Weights of a small transformer language model.
Size: 4 heads of 128, MLP 704 SwiGLU, vocabulary 5628, 15.9M parameters.
Training: a variant of Adam for these matrices, 741M tokens.
MLP neurons of a small language model. Each row is named by its layer, matrix (gate and up: input weights) and neuron, and shows model dimensions 48-143. Each number is 128 + 32 x the weight over its row's rms, rounded and kept within 0 to 255. A neuron's up and down rows have the sign that makes its largest values positive.
After each neuron's rows, "fires on" lists the tokens most often at its 100 highest values on Wikipedia text that the model never trained on.

L3.gate89 [127 142 169  67 138  98 145 108 198 117 110 140  73  85 128 131  96  93 165  72 167 147 121 176 144 117 129  80 142 119 125 134 113 156 146  92 150  81  51 164 141  84 137 102 116 107 139  87 161 142  83 129 130 141 136 124 142 171  87 135 167 151  79 142  92 139 147 140 133  85 106 130 189 138 170 117 192 122 116 142 116 121  80 146 126  67  95  42 144 168 170 179 191 156 127 162]
L3.up89 [115 133 149 118 136 140 136 136 134 167  96 132 116  78 133 101  70 124 147  91 160 111 171 214 159  98 141 116 129 130 191 130 119 223 158  65  94  78 115 163 135  98 129  87 149 130 172  84 187 122 113 128 125 136 141 127 128 109  96  74 106 158 114 191 107 174 159 103 171 170 154 116 181 146 157 124 159 138 156 151 159 140  62 167 131  84  61  91 131 156 125 147 138 141 104 131]
fires on: "|", " |", "P", "CC", "I", ";"

L3.gate335 [153  96 160 125 136 138  80 142  73 113  96 165 138 142 112 141 104 138 145 137 129 152 117  97 147 144 127  95 129 125  89 176 127 104  99 131 131 104  23 116 145 154 165  96  71 130  84 142  87 112 101 116 104 130 116 126 149 116  61 125 172 162 110 146 120 110 219 105 128 104 172 124 102 118  54  81 135 135 147 138 108 117 134  96  97 170 160 126 147  96 156 166 179 137 186 131]
L3.up335 [143 110 195 130 100 125 109 151 103  87  97  89 138 150  96 131 124 123  70 115  95  99 163 158 221 160 156 149 118 126 127 121  94  81 129  59 124  90  72  99 151 182 141 129 113 170  69 161 142  85 145 136  73 193 144 110 101  96 120 139 104 160 104 135 148 121 211 170 149 113 133 142  94  87  90 179 108 123 167  79 150 167 155  77 106 140 159 155 179 109 133 158 177 158 166 117]
fires on: "0", "; ", ");", ";", "- •", "- G"

L3.gate413 [170 118 134 118 108 109  94 152 127  88 212 121 146 132 147 144  63 139  96 150 128 134 144 146 122 171 167  85 120  88 188 134 129  91 130 166 111 117 144 129 160 144 176 114 129 108  98 108 119 183  64 112 171 141 120 134 104 150  63  98 107  85 117 111 211 106 106  91  88  87 140  87 131 138 103 163 167 149 128 161 128  96 130 148 132 137 170 105 119 104 145 132 133 107 152 161]
L3.up413 [153 182 104 120 131 170 142 156  83 113 144 105 166 137 157 133 102 140  75 132 124 121 134  66 119 119 131 131 120 113 196 105 113 139 161 120  99 108 143  54 137 184 198 176 116 163 130 160 137 145 104 177 180 123 130 129 136  97  65 128 199 157 141 138 157 112 158  99 122  93 160 139 127 117 126 151  46 103 106  79 159  46 137 127 111 106 129 171  90 101 132 108 164 130 152 168]
fires on: " w", " % |", " | G", "ew", "w", " | L"

L6.gate655 [133 110 108 104 142 182 161 119 115 158 144 143 139 142 143 134  66 106 186  91 127  91 154 113 115 144 149 129  72 141 119 128 136  96 114 139 183 125 146 117  44 119 147 151  56 135 126 146 129 128 108 106 134  92 148 103 195 115  98 132 147 100 131 118 138 167 101  88 143 120  85 127 172 112  59 156 114 103 126  78  78 175  89 117 165 148 107 111 109  72  79 119 161 180 196  82]
L6.up655 [121 103 149  55 153 106 160  93  40  65 130 183 132  85 151 106 145 185 130 116  94 101 157 144  19 157 114 129 145 133 155 117  85  74 164 123 155 159 110 136 135 123 125 144  96 130 116 109 122 119 107 195 120 188 110 152  97 110 200 125 119 115 188 128  76 122 137  74 118  79 105 161 202  82 114 158  60  77 117 161 132 115 129  81 105  91 109 176  97 146  60  99 155 183 118 127]
fires on: "2", "1", "\n", "39", "31"

L3.gate322 [138  57 122 115 152 142  70 114 122 113 122 145 151 104 152 139  77  85 157 110 163  73 127 134  78 111 109  66 135  85  97 170 120 147 103 121 100  89  66 141 115 132 131 106 117 164  73 147 181 104 132  96 167 142 132 154  83 181  79 166  74 147  99  98 129 140 125 169 159 118  81 139 158 141 150  86 137 130 146 102 115 185  56 154 155 125 114 123 171 126 182 128 113 153 183 105]
L3.up322 [136 122 165 137 178 135  96 157  97 131 122 146 129 117 100 165 178 174 116 147  71 160 136 135 149 129 130 114 155 102 138 150 115 154 153 112 139 136  62 123 101 136 168 153 129 111 161 181 124 128  81 220  88 126 111 124 131 122 140 188 140 116 134 130 160 111 108 162 125 157 117 101 131 156  73 141 129 179 162 136 152 146 129  68 102 208 104  95 122 125  75 145 126 167 119 106]
fires on: "1", "3", " | ", "2", "5"

L3.gate697 [201  79 144  78 134 116  98 114 160 177 132 110 137 108 180 138 120  87 175 145 130 100 156  73  63 145 131  76 141 107  74 142 111 106 123 133 118 101  44 119 129 142 125  85 113  93  68 131 154 125 111 111 115  77  93 148  87 190  76 178 114 102 113 109 155  92 184 123 123 100 123 118 215 143 138  89 143 183 100 152  94 157 103  74 123 111 143 123 168 110 165 142 113 131 147 162]
L3.up697 [165  84 147 152 156 109  80 108 187 151 129 102 178 119 128 177 166 116 118 146 142  95 181 165 127 128 133 164 135 146  74 163 108 121 138  79 119 106  65  63 196 102  80  76 128 172 122 165 166  48 113 138  69 102 101 163  76 146 124 193 180 150 142 138 119 155 199 120 131  74 112 111 188 147 129 127 141 122 111 124  57 162 142 119 113  79 117 121 177  76 154 150 122 117  94 108]
fires on: " | ", " |", "0", ") | ", "3"

L8.gate450 [157 144 145  82 159 124  81 204 142  80 152 156 138 141 135 157 105 160 150 159 166 181  79 109 130 141  82 109 115 118  72 168 164 149 131 182 145  98 133 135 110 153 110 128  79 156 100 142 128 107 129 139 175 127 144 167  65 101  48 162 100 142 104 148  72 125 140 183 164 135 134 203 117 118 114 191 155 132  98 134  78 152  75 156 152 109 184 123 150 120 119 143 112 123 156 107]
L8.up450 [132 133 111  72 166 205 132 156 167 118 148 142  97 115 141 145 126  86 149 163 155  63 152  99 158  94 139 113 167 128 109 133  98 137 196  95 124 116 116 149 141  80 113 104 170  93  75  91 175 116 155 133  85 173 107 120 140 107  98 118 105 154 186 119  87 100 138 156 110 124 116 121 128 173 138 175  81  80 111 115  96 140 129 128 143 143 135 102 155 199 156 178 110 166  96 182]
fires on: "or", "it", "ar", "d", "r", "ir"

L3.gate51 [173  83 142  34 118 114 108 183 138 164 185 170 132 109 139 119  40  77 124 105 150 167  84 102 121 137 147  62 132  54 129 124 140 101 154 159 145  90 151 126 132 125 148  79 117  91 134  65 162 165  64 151 168 149 172 141 145 122 117 110 101  75  86  74 141 126 150  64 120  55 110 142 186 142 124 142 161 113 121 151 124  59  91 141 120 152 133 137 106 111 158 127  92 119 146 122]
L3.up51 [160 115 109  90 129 171 124 143 103 124 142 141 102 134 145 119  57  96 122 113 154 121 117 141 119 158 146 110 147  77 130  65 125 171 166 164 127 169 130  68 171 112 177 105 129  87 111 102 161 142 105 114 116 131 135 135 139 153  79 108  83 105 103  79  81 133 164  92 130  44 100  95 148  70 136 158 167 181 122 132 149  35 112 120 140 164 150 178 143 149 111 136  87 159 107 146]
fires on: " |", " | P", " | G", " | L", ":", " | D"

L4.gate442 [118  75 120  64 125 133 147 152 150 144 167 107 135  84 122 108 100 112 201 101 154 112  87 161 160 132 151  88 147 111 141 164 147  78 114 162  97  75  12 156 182 156 101  87 112 148 116  96 124  82 150  97 195 118 136 137 125 156  84 143 150 159  78  87  89 156 118 130 147 117  83 121 115 155 140 160 156  84 208 154 131 108 145 137 110  84 122 113  94  84 154 159 151 102 157  78]
L4.up442 [144 101 118  80 128 173  98  60  80 153 185 124 106 134 129 103 162  93 214 114 128 121 130 145 134 132 130 113 158 117 165 189 138 146 109 136 133  90 126 220 133 172 138  76 173  13 121 122  47 100 149 104 133 142 142 135 162 140  86 155 140 137  96 130 134 184 207 127 175 170 109 125 112 165 133  77 141  60 137 132 125 110  84 154  85 103 110  83 130 140 103 160 164 112 111 114]
fires on: " |", " | T", " | C", " UK", " | K"

L4.gate352 [122 192 121 101 138 118 106 158 155  85 102 132 173 115 116 143 200 161  93 113 116 121 157 140  71 172  90 132  70 166 135 142 147 111  59 108 108 181 155 105 180 106 168 142 134 143 136 155 168 126 133 125 117 150 112  78 138 144 138 133 138 101 110 152 158 114 128 133  63 108 112 113 115 121 154 186 125 135 177 132 155 141 132 135 105 159 131 129  60 121  59 107 184 117 103 132]
L4.up352 [134 132  97 112 135 129 118 165 151 116  98 117 178 131 108 137 137 125  95 112 138 130 142 133  91 157  53 128  97 156 130 164 155  94  81  83  92 189 159 135 186 118 174  94  96 156 127 196 160 143 123 131 116  93 127  94 134 135 141 177 161 142 137 111 147 126 136 128  69  98  85  99 108 144 171 129 103 149 180 169 109 159 113 101  85 148  97 160  87  88 132 142 151 118  90 150]
fires on: " part", " En", " aff", "emb", " en"

L5.gate117 [150  82 152 127 175 138 117 148  92 185 188 142 157  94  83 117 121 110 209 166 114 135  83 134 100 110 147 115  88 124 115 133  99  92 141 227  63  67  95 145 122 116 163  51 161  85 115 100 129 201 130  82 154 150 111 134 158 136 119 169  63 122 115  78 135 119 106  96 118  80 121 137 117 160 150 142 161 142 146 131 117 119 120 127 175 110  98 116 111 131 134 130 163 147 151 149]
L5.up117 [134 120 157 203 164  88 135 157 159 225 187 147 135 178 151 120 165 149 133 122  85 138 120 102  92  69 127 143 107 106 155 104  76  97  95 138 114 148 132 151 114  90  99 114 174 121 108 168 100 146 189  94 132 154 149 154 125 135 114 129 129 140 127 123 146 100 129 131 151 171  79 117 121 145 149 150 134 103 115  98 146  92 130 102 107 169 158 110 138 138 147  92 133 144 173 134]
fires on: "es", "ing", "s", "ues"

L4.gate201 [141 126 145 101 149 116 150 114 109  85 163 194 182 193 134 129  98 106 202 108 153 130 162  42 130 111 131  77 142 121  77 140 116  70 130 139 127 134  79 122 112 154 158 109 109 114  81 142 121 122 124 162 192 119 113 135  68 152 133 163 169  81 157 146 108  86  76  68 157  86 102 152 113 185 153 125  61  73 151  95  89 132  62 163 108 188 108  90 198 130 119 172 126 117 106 129]
L4.up201 [102 128 175 196 167  83 174 148  79 121 152 141 133 123 127 127  92  86 157 120 124 124 178  72  90 138 105 139 193 158  87 131 134 126 144 145 100 124  57 201  99 135 108 163 110 141 110 138  68 142 169 137 104 123 110 131 130 115 138 129 141 110 151 166  95 116  68  91  84 126 127 117 164 168 161 111  38 125  81 114 104 113 104 189 112 137 143 117 160 158 166 139 185 175  87 120]
fires on: ")", "5", ".", "R", "ST", "4"

L3.gate633 [165 137  93 123 168  61 134 102 154  92 145 130 159 103 108 141 102  85 204  93 114 167 143 180 132 227  72 104  85 121 103  52 154 110 103 129  71 133 136 175 131 168 113 167  97 138 108  62 143 133 169  88  78 115 136 139 141 131 138 174 107 124  97 127 154 136 116 122  88 149 106 156 164 159 162 112 106 117 161 188  86  95 152  66 115 117  89 138 184 174 173  75  90 105 122 183]
L3.up633 [ 86 131 182 128 164 138  89 103 231 117 124 104 143  87 135 119  67 105 206 138 101 134 134 212 125 139  69 123  82 116 117 142 133 130 143 111 171 136 129 141 119 132 106 192 130 172 140 130  85 121 188 133  94 161 149 111 110 126 135 154  74 128 121 126 137 138 151 120  87 196 101 167 158 123  91 125 166 118 122 140  97 174 169 134  83 115  88 135 118 186  96 111 147 131  97 158]
fires on: " h", " dist", " acc", " inf", " ch", " dec"

L5.gate123 [154 126 166  92 105 145 103  88 118 152 134 204 101 165 107 129 119 145 201 104 127 133 129  53 130 150 132 116 123  65 105 103 121  77 142 154 132  76 159 140 129 197 152 126 146 125  71 115  98 111  95 165 166 164 135 126  92 130  85 162 136 117 149 119 125  92 141 135 180  90 168 189 149 115 105 107  99 100 149 122  80 144 123  27 146 112 104 159 154  89  86 161 124 147 146 116]
L5.up123 [125 108 191 146  90 152 133 114 160 127 132 134 140 155 100 128 134 132 163 130 153 163 179  95 140  99 150 125 133  73 156  56 101 105 155 101  72  91 177  79 120 107 121 141 169 144  67 110 122 113 131 165 110 158 124 145 137 122  77 171 131 135 174 182 142 148 157 174 156  45 175 202 146 103 106 175  80 124 138 131 163 168 139  89 145 156  68 129 161 142 117 165 131 144 102 137]
fires on: "\n", ";", " (", "; ", "′"

L5.gate483 [127 111  89 116  94 139  98 140 113 124 115 107 153 141 107 126  55  79 106 113 150 124 103  95 178 120 146 151  97 128 127 136 142 145 192 144 157 117  97 128 115 139  96 139 100  81 123 123  67 130  93 120  77 147 114  86  81 137 116 196 104  90 129 180 116 138 168  98 130  96 158 125 165 118  92 141 127 155 126 161 119 184 171 157 123 154 159  99 145  94  98 128 146 122 132 135]
L5.up483 [127 157 124 123 107 155 117  85 120  71  98 164 161  71 127 139 143 180 137  86 106  87 123 181 140 139  98  92 134 112 127 205 134  97  89 134 142  96 126 136  92  93 170 144 116 122 152 143 170 138 112 152 123 121 126 116 177 134 236 106 159 115 223 143 123  97 155  81 112 145 115 144 154 134 163 139 113 110 130 111 160 128 100 108 122 126 150 101  92  54 143  97 111 146 134 138]
fires on: "2", "c", "urr", "ent", "1"

L3.gate508 [158  94 120 158 113 119 111  64 124 129 147 158 125 111  53 151 167 144 162 149 116 182 130 164 147  91 132 132 122 171 110 157 128 104 144 161 128 145  63 118 105 131 124 106 107 159  95  80  98 114 179 118  80 198 130 131 178 188 107 116  60  68 105 133 189 127 145 141  53 170 135 143 138 141 172 147 211  77 104 116 128 121 135 134 126 127 156 151 219 145 158 124 119 133 101 111]
L3.up508 [143 133 153 128 175 107 111 127  92 114 165 121 145 114 133 145 116  88 184 134 122 157 119 180  91 124 100 104  79 120 126 124 127  85 114 161 123 156  83  78  83 162 150  64 112 148 136 170 142  91 164 150 104 162 125 109 137 168  91 112  98 108 158 112 171 105 106 159 102 149 134 129 120 137  90 129 217 140 139  96  88  95 121  86 152  57 143  70 158 220 117  48 134 115 106 133]
fires on: " In ", " acc", " By", " In the", " inf", " in the"

L4.gate572 [166  35 166 129 161 124 101 124 157 146  86 153  73  50 157 140  97 111 155 123 112 106 129  94  53 119 140  67 139 142 163 168 142  65 109 130 156  72  95  71 104 114 125 150 107 122 127 185 101 100 109 164 146 152 153 112 120 107 113 122 109 112  74  57 108 144 136 149 125  97 149 128 179 122 105 137 104 197 147 134 103 168 109 105 121 133 111 109  99  99 143 145  68 165 183 151]
L4.up572 [125  58 159 142 161 137 104 135 183 160 115 108  78 102 164 124 102 167 176 121 125 125 115 133  65 172 135 110 124 148 176 165 137  60 105 159 123 158  78 110 107  72 164 165  91 133 140 199  91  95 161 185 146 142 158 116 121 138 155 102 168 108  63  90 142 182 154 132  88 113 147  84 169 136 130 101  62 164 150 194  93 150 148 148 145 131 141 102  83 116 144 203 136 124 154 172]
fires on: " |", "5", ") |", " | B", " | ", "7"

L8.gate112 [168  90 123  69 134 113 148 188  68  86 125 192 118 109 146 156 130 144 217 242  90 108  99 137 115  98 161  91 127 149  83 182 139 160  98 165 129 107 119 119  91 133 131 135 136 134 121  94 177  36 148 106 135 101 121 116 119 127 136 129 104 136  79 106 111 194 110 171 177 132 121 173  92 195  98 171 123 166 127 154 148 145 153  88 115 162 141 204 151 162 104  81 112 172 183 111]
L8.up112 [122 163 136 152 173 118 105 125 167 131 138 177 147  87 139 104 150 178 113 201 149  79 123 123 118  90 131 132 167  94 178 116 168 115  97 192 174 109 129 141 144 117 141  85 155 119  96 141 123 128 163 167 154 116 106 150 145  50 171 123 139 124 126 190 115 179 101 122 181 112 126 116  84 178 116 101 135  65 128 214 148 115  27 181 167 108 145 140 209  99 134 114 187 162 119 149]
fires on: "al", "ar", "ad", "or", "and"

L4.gate261 [171 121 136  64 117 186 157 123 109  87 120 210 149 132 129 135 141  73 171 113 130  66 133 173 112  89  99  96 103 167 134 138 177 135 146 118  89 167 110 142 146 146 204 112 116 168 107  95 164 102 109  83 124 148 127 122 109 137 101 134  96 137 144  85 123  94 113 121  97 130 118 117 128 142 118 156  71  83 106 129 121 106 103  92 121  98 175  90 122 170 141 114 141  74 128 204]
L4.up261 [105 148 152 155 165 115 103 187 130 142  84 110 205 158 108 143 139 169  87 154 133 160 184  90 136 199 116 131 121 137 148 182 131 113 105 173 142 127 134 126  75 136 145 149 180 147 125 128 126 108 111 155 126 142 112 118 181  82 189 137 145 127 114 105 136 119  53 101  54 110  93 104 139 171  93 111 109 128  98 142  36 178 124  98 139 158 145 103 209 134 133 136  89 203 118 128]
fires on: ".", "5", "6", "8"

L6.gate284 [168  79 103  87 167 169 117 158 115 170  97 148 165 109  81 111  97 126 139 124 124 134 113 113  76 131 139  94 126 139 122 188 203 156 106 123 106  83 112 136 149 126 180 119  86  98 112 154 158 114 133 127 113 134 119 171 137 140 175 107  97  93 158  82  92 117  78  95 174 175  85 129 106 114  86  80  88 133 114 162 135 140  42  86 131 133 117 117 169 130  86 177 145 126 100 122]
L6.up284 [187  65 181  65  90 120 155  95  49  99  92 169 191 103 111 139 108 150 111 135 119 107 124 123  78 105 145 121 160 104 110 146 141 134 144 136 193 113 112 163 171 160 135 149 126 118 131 106 156 127 116  92 102 139  68 203 151 155 125 131  92 179 125 143  59 101  98  81  79 112 138 176  57 113 119 158 144 174 147 155 190 162 113  94 118 133 141 116 164  77 136 168 129  99 124 126]
fires on: "–", "; ", "2", "-", "\n", " |"

L4.gate581 [148  93 125  86 158 164 149 144 153 144  97 176 157 144 172 113 170 149 178 137 191  90  71  82 147  38 130 104 140  77 176 144 144  68 142 101 121  98  82 193 167 173 153 138 112  82 104 140 113 172  60 122 134 103 149 111 137 134  72  91  98 105 134  62 108 123 131  98 153 154  99 152 171 183 100 145 122 109 173 124 102 161 130  60  92 146  99 127 162 123 138 149 102 136 104 135]
L4.up581 [134 119 115 166 100 126 157 181 203 164 127 136  81 107 124 103 112  90 153 133 116 114  53 137 130 153 140 131 182 107 130 140 139 129 134 164 100  98 106 127 172 149 141 129 106  79 162 133  45 135 168 143 149 140 166 120 172 173 163  89 160 140  83 119 139 180 122  93 142 168 129 102 114 145 174 101 104 104 140 186 112 147 157 116  75 173 147 159 155  75 137 124 138 136 158 106]
fires on: " | ", ".", ",", " |", "% |"

L5.gate9 [140  89 132 150 145  79 135  87 110 146 152 193 146  94 126 128 131 133 162 153  53 184 125 112 151 153 163  48 103 140  62 163 107 141 163 242 122 123  96 179 194 135 115  98  93  94  90  97 113 157 155 133 137 114 121 114 110 230  52 117  97 125 183 119 179  93 114  59 149 134 178 141 185 165 106 129 127 153  89 126 130 135  97 157 137  77 149 106 145 129 151 120  88 140 132 175]
L5.up9 [144 170 130 167  73 107 109  77  93 170  94 117 138 102 133 148 155 167 117  23  59 174 137 120 140 174 167 131 126 139 135 161 102 127 110 198  97 139 127 160 142 151 179  96 105 122 130 192 148 175 148 104 154 134 116 114 141 165 126 112 130 166 126 105 123  83 161 117  98 131 147  77 159 139 194 112 156 148 182 163 172 161 179 125  93 125 179 117 126 136 141 132  91 133  94 154]
fires on: "es", "ing", "ate", "iz", "ed"

L6.gate421 [117 120 165 145 182 135 132 121  73 108 107 121 137  71  95  94  76 168 122 102 148 140 130  55 136  73 113 137 129  66 130 141 179 121 142 126 130 102 158 133  97  77  88 108 142 103 123 157 104 132 119 126  45 113 119 183 120 110  93 144 130 122 112 135 163 120 141  92 150 142 110 129  84 198 147 121  82 110 155 110  97 109  54  84 134 118 126 144 127  93 147 133  83 127 134 103]
L6.up421 [112 157 122 137 144  76  95  51 102  96 153 127  90 126 154 131 217  86 146 153 203 156 117 198 156 160 148 127 153 134 135  59  75 159 160 120 143 100 108 117 155 120 171 135  78 111 138  78 123 122 104  82 179  84 113 119 197  98 193  94 129 201 170 121 132 134  98 132 138 109 171 118 164 130  75 139 108 110 156  42 160 137 168 183 127  50 158 134 130 208 144  93 137 143  88 134]
fires on: "an", "z", "ing", "e", "al", "g"

L4.gate472 [153  76 183 111 135 172 130  59 126 167 115 189 112 166 129 127 105 115 198 119 151 102  63 129 103 113 123 100 156 108 120 143 175 110 155 126 119  85  97 131 141 159 106  71  70 105 114 101 122 152  93 134 176 126 135 117  94 133  71 146 150 113 156 119  78 111 146 135 190 101  84 102 137 113 112  44 148 116 141 111 126  61  58 108  72  84 111  97 134 133  98 171 169 170 133 105]
L4.up472 [141  91 166 114 124 139 149  78  90 151 125 119  78 178 206 130 112 110 219  99 111  49  49 182  80  93 103 122 164 125 104 153 146 103 161 122  88 162 102 107 150 132  97 106 119 110 104 102  87 167 130  99 163 130 119 114  53 107  67 137 130 111 176  88 100 119 179 118 186  97 115 122 131 108 150 130 133 102 138 108 108  94  85 138  48 128 164  46 129 133 121 144 158 113 125  93]
fires on: ") | ", "|", " UK", "CC", "C"

L4.gate278 [171 112 118 102 152  82 131 111 172 133 164  91 125 154 123 125 103 118 105 154 103 119  73 133 131 205 143  66 107 117 148 114 131  96  81 116 112  55  59 142 174 198  94 136  93 141 124 101 119 167 103 123 114 110 158 116 154 151 152 143  92  97 139  61 160 143 132 124 101  94 105 160 116 145 124 159 120 123 114 115 160 103 158 127 119 123 101 134 116 133 170  65 178 115 170 157]
L4.up278 [141 131  90 113 132 121 146 164 110 190 154  84  93 144 147 111  50 116 132 137 151  91  71 122 116 135 165 128 130  95 130 128 106 127  72  97  92 140  42 142 174 142 145 158 152 170 133  98 113 113  83 172 169  97 162 135 160 120 113 128 154 119 102  80 189 162 139 123 107 132  92 157 117 153 181 156 120 110 141 180 149 150 162 140 108 181 106 123  78 117 135  63 172 143 133 156]
fires on: " | G", " | P", " | Team", "P", " | L", " Team"

L5.gate27 [ 92  99 150 153 111  83 128 164 159 149 131 122 102 177 178  99 100 146 167 141 147 139 142 126 145 142 168 138 140  99 133 176 122 153 123  86 156  93 106 122 131 181 112 122 122  93  71 132 125 123 118 146 115 193 152 125 124 128 130 135 166  35 156 113 119 102 122  69 158 110 186 118 147 118  77 115 125 142 131 154  97 168 147 110 112 176 135 143 188 130 126 120 112 133 161 108]
L5.up27 [123  94 138 159 116 141 131  97 147 151 116 158 104 153 116 106 128 142 159 146  99 101  74 123 112 152 112 121 146 137 133  81 146  73 125 133 208  88 114 163 163 234  91 149 134  75 147 121 119  85 126 114 156 149 135 114 122 137 139 125 175  97 125  79  71 138  97  24 161 112 107 120 117  94 118 147 145  61 100 114 139 155 102 113 108 109 106 133 116 107 139 125 104 120 146 113]
fires on: ".", ").", "\n"

L4.gate296 [163  70 144  92 138 139  82 103 171 113 140 141 133  93 127 147  95 108 206 156 158 116 101 135  83 107 157  92 154  78 135 122 141 123 183 178 135  98 192 142 149 199 146 131  80 158  83 101 105 125 128 140 188 132 154 122 159 126 119 170 105 120 122 145  97 150 184 106 120 118 101 137 163 163 167  71  99 122 136 148 111 100  82  46  87 180  58 114 120 120 140 128 123 126 159 150]
L4.up296 [114  80 147  98  81 165 133  97 157 174 138 202 133 198 155 125 133 160 173 108 151 112  54 124 108  43 136 139 125 123 138 128 124 118 188 129 154 134 138 174 229 140 110  85  99 141 151 123 112  94 158 154 129 143 124 130 106 130 100 169 162 151 114 166 143 140 167  86 143 142 125 114 112 117 121 101  94 157 140 111  66  80 135 160 143 142  63 119  92 147 105 152 156 133 130 152]
fires on: " |", " | C", " as", " | H", " | St", " China"

L4.gate110 [160  91 121  77 166 123 130  90  99 104 144 145 176 105 128 121 143 117 120 103 184 122 120 110 105  96 165  82 144 133 126  91 141 157 198 123 112 119 137 152 109 139  69  81 129  51 130  76 185 152  75  94 113 152 179 102 139 155 105 137  99  99 137 114  72 140 152 141 167  61  88 136 169 147 133 131 172  71 140 108  99  89 103 175 134 106 105 126 193 120 130 186 186  50 159  99]
L4.up110 [119 127 148 180 128 140 157 117 163 206 101 112 117 123 188 102 145 127  80 114 139 144 109 132 142 156 133 114 155 100 206 115  92 146 174 168  27 107  52 141 145 125 133 168 105 128 136 121 140 138 127 124 128 100 132 124 119 176 163 120 115  98  59 129 180 140 137 116 113 127 142 166 188 171  85 185 129 127  78 102 124 146 110 196 131 123 143  68 156 164 138 146 148  91 114 168]
fires on: " |", " | V"

L6.gate437 [119  66 138 107 170 210 116  66 161 131 155 114 154 158 120 169 163 129 143 113 152 209  87  94 134 117 144 159 119  95 158 220 128  51 170 150  88 142  82 131 138 127 185 118 138 122 112 111 119 107  82 104 124  70  98 123  75 156 108 127 160 152 111 129 145 116 121 180 132 131 164 130 125 151 100 149 223 184 169  94 126 116 142 126 114 163 156 119 149 129 140 130 116 124 121  98]
L6.up437 [135 153 103 104 172 108 134 148 117  96 135 109 168 188 148 141 177 146  99 132 139 170 129 129  83 102 173 124  73 104 164 110 111 109 168 134 110 151 165 127 156 133 157  84 150 160 113 153 144 109 177 200 108 111 101 126  89  89 162 143 109 153 122 135 151 113 104 182  97 130 112 112  89  88 164 146 144 125 134 100  88 117 151  61 139 118  99  84 107  57 107 140 112 105 137 143]
fires on: " K", " of", "n", " I", " H", " (born "

L6.gate315 [158 111 105  76 145  88  97 142  66 159 127 150 147 185 183 102 167 122  78 151 131 191 153  97 130 108 169 145 102 106 103 160  99 176  59 103 124 122 128 121  46 127  95  71 102 137  85 154 143 133 118 170 136 122 105 134  71 108 152 124  59 104 118 134 114 144 147 174 133 120 153 113  98 102 107 108  95 127 109 138 124 135 132 106 110  96 171 102 193 172  64 131  75 173 136 116]
L6.up315 [134 136 133 127 199 179 125  80  79 139 112 149 125  97 109 120 148 106 113  74 105 149 155  84 155 118 130 140 145 143 166 196 143 187 107 144  92 113 176 160 117  88  76 103 139  76 141 139  76 138  99 116  65 123  66 151  87 162 122  78 118 119  79 150 152 132 147 101 113 122 128 115 203 124 138 135  61 111 153 132 190 136 129 112 132 165 124 163 130 141 117 121 152  93 112 145]
fires on: "4", "-", "\n\n", "3", "5", "at"

L5.gate618 [126 146  98 120 213 153  94 107 107 111  83 130 116  83 129 102 130 121 137 204  99  78 101 110  74 124 105  60 148  63 110 160 118 127 108 153 124  54 100 165 122  91 152 118 108 149 133 102  60 116 117  92 145 102 132 153 133 154 137 102 149 137 128  95 164 127  77 122 206 106  90 112 109 167 181  82 154 114 169 114 123 110 120 111 161 111 203 148  91 146 164 122 129 170 179 100]
L5.up618 [140 174  92 125  87  98 129 104 133 131 129  98 177 143 158 130 117  84 106  64 166 193 136 136  98 134  63 169 122  96 127 120 121 152  71 123 138 109  86 132  80 191 119  94 121  75 124 140 164 189  94  75 142 109 145 132 217  86 131 153 116 178 194 124 153 178 116  98 156 165 115 143  86 148 102  95 105  99 133 169 139 165  89 136 103 103 125 111 100  98 147 146 115 157 115  79]
fires on: "ed", "el", "al", "ian", "ant", "ing"

L3.gate404 [132  92 162 138  76  80 151 169 108 159 144 158 125 247 140 116 114 134 178  62 135  99 106 178 149 157 176 144 184 122 152  88 120 154 171 147 128 121 109 186 159 190 112 149 106  99 117  89  93  79 126 139 154 137 107 122 135 155 111 191 202 118 170 133  93 103 133  89 197 114  93 147 113 148  79 122 150 115 126 136 115 156 125 150 173 150 139 129 189 105  81 135 156  93 161  81]
L3.up404 [154 125 134 136 121 112 139 163 102 134 123 145 159 225  89 110 125 119 172 101 132 132  44 147 135 183 139  91 168 102 127 121 123 131 147 152 177 112  91 148 189 194 129 134  99  81 136  84 156  77 107 109 176 179 120 132 156 145 126 191 172 114 185 128  65  72 125  36 191  98  81 164 123 178 129 144 157 136 116  96 126 112 111 139 151 146 137 130 162  95 124 143  90 115 141 104]
fires on: "\n", ".", "-", "s."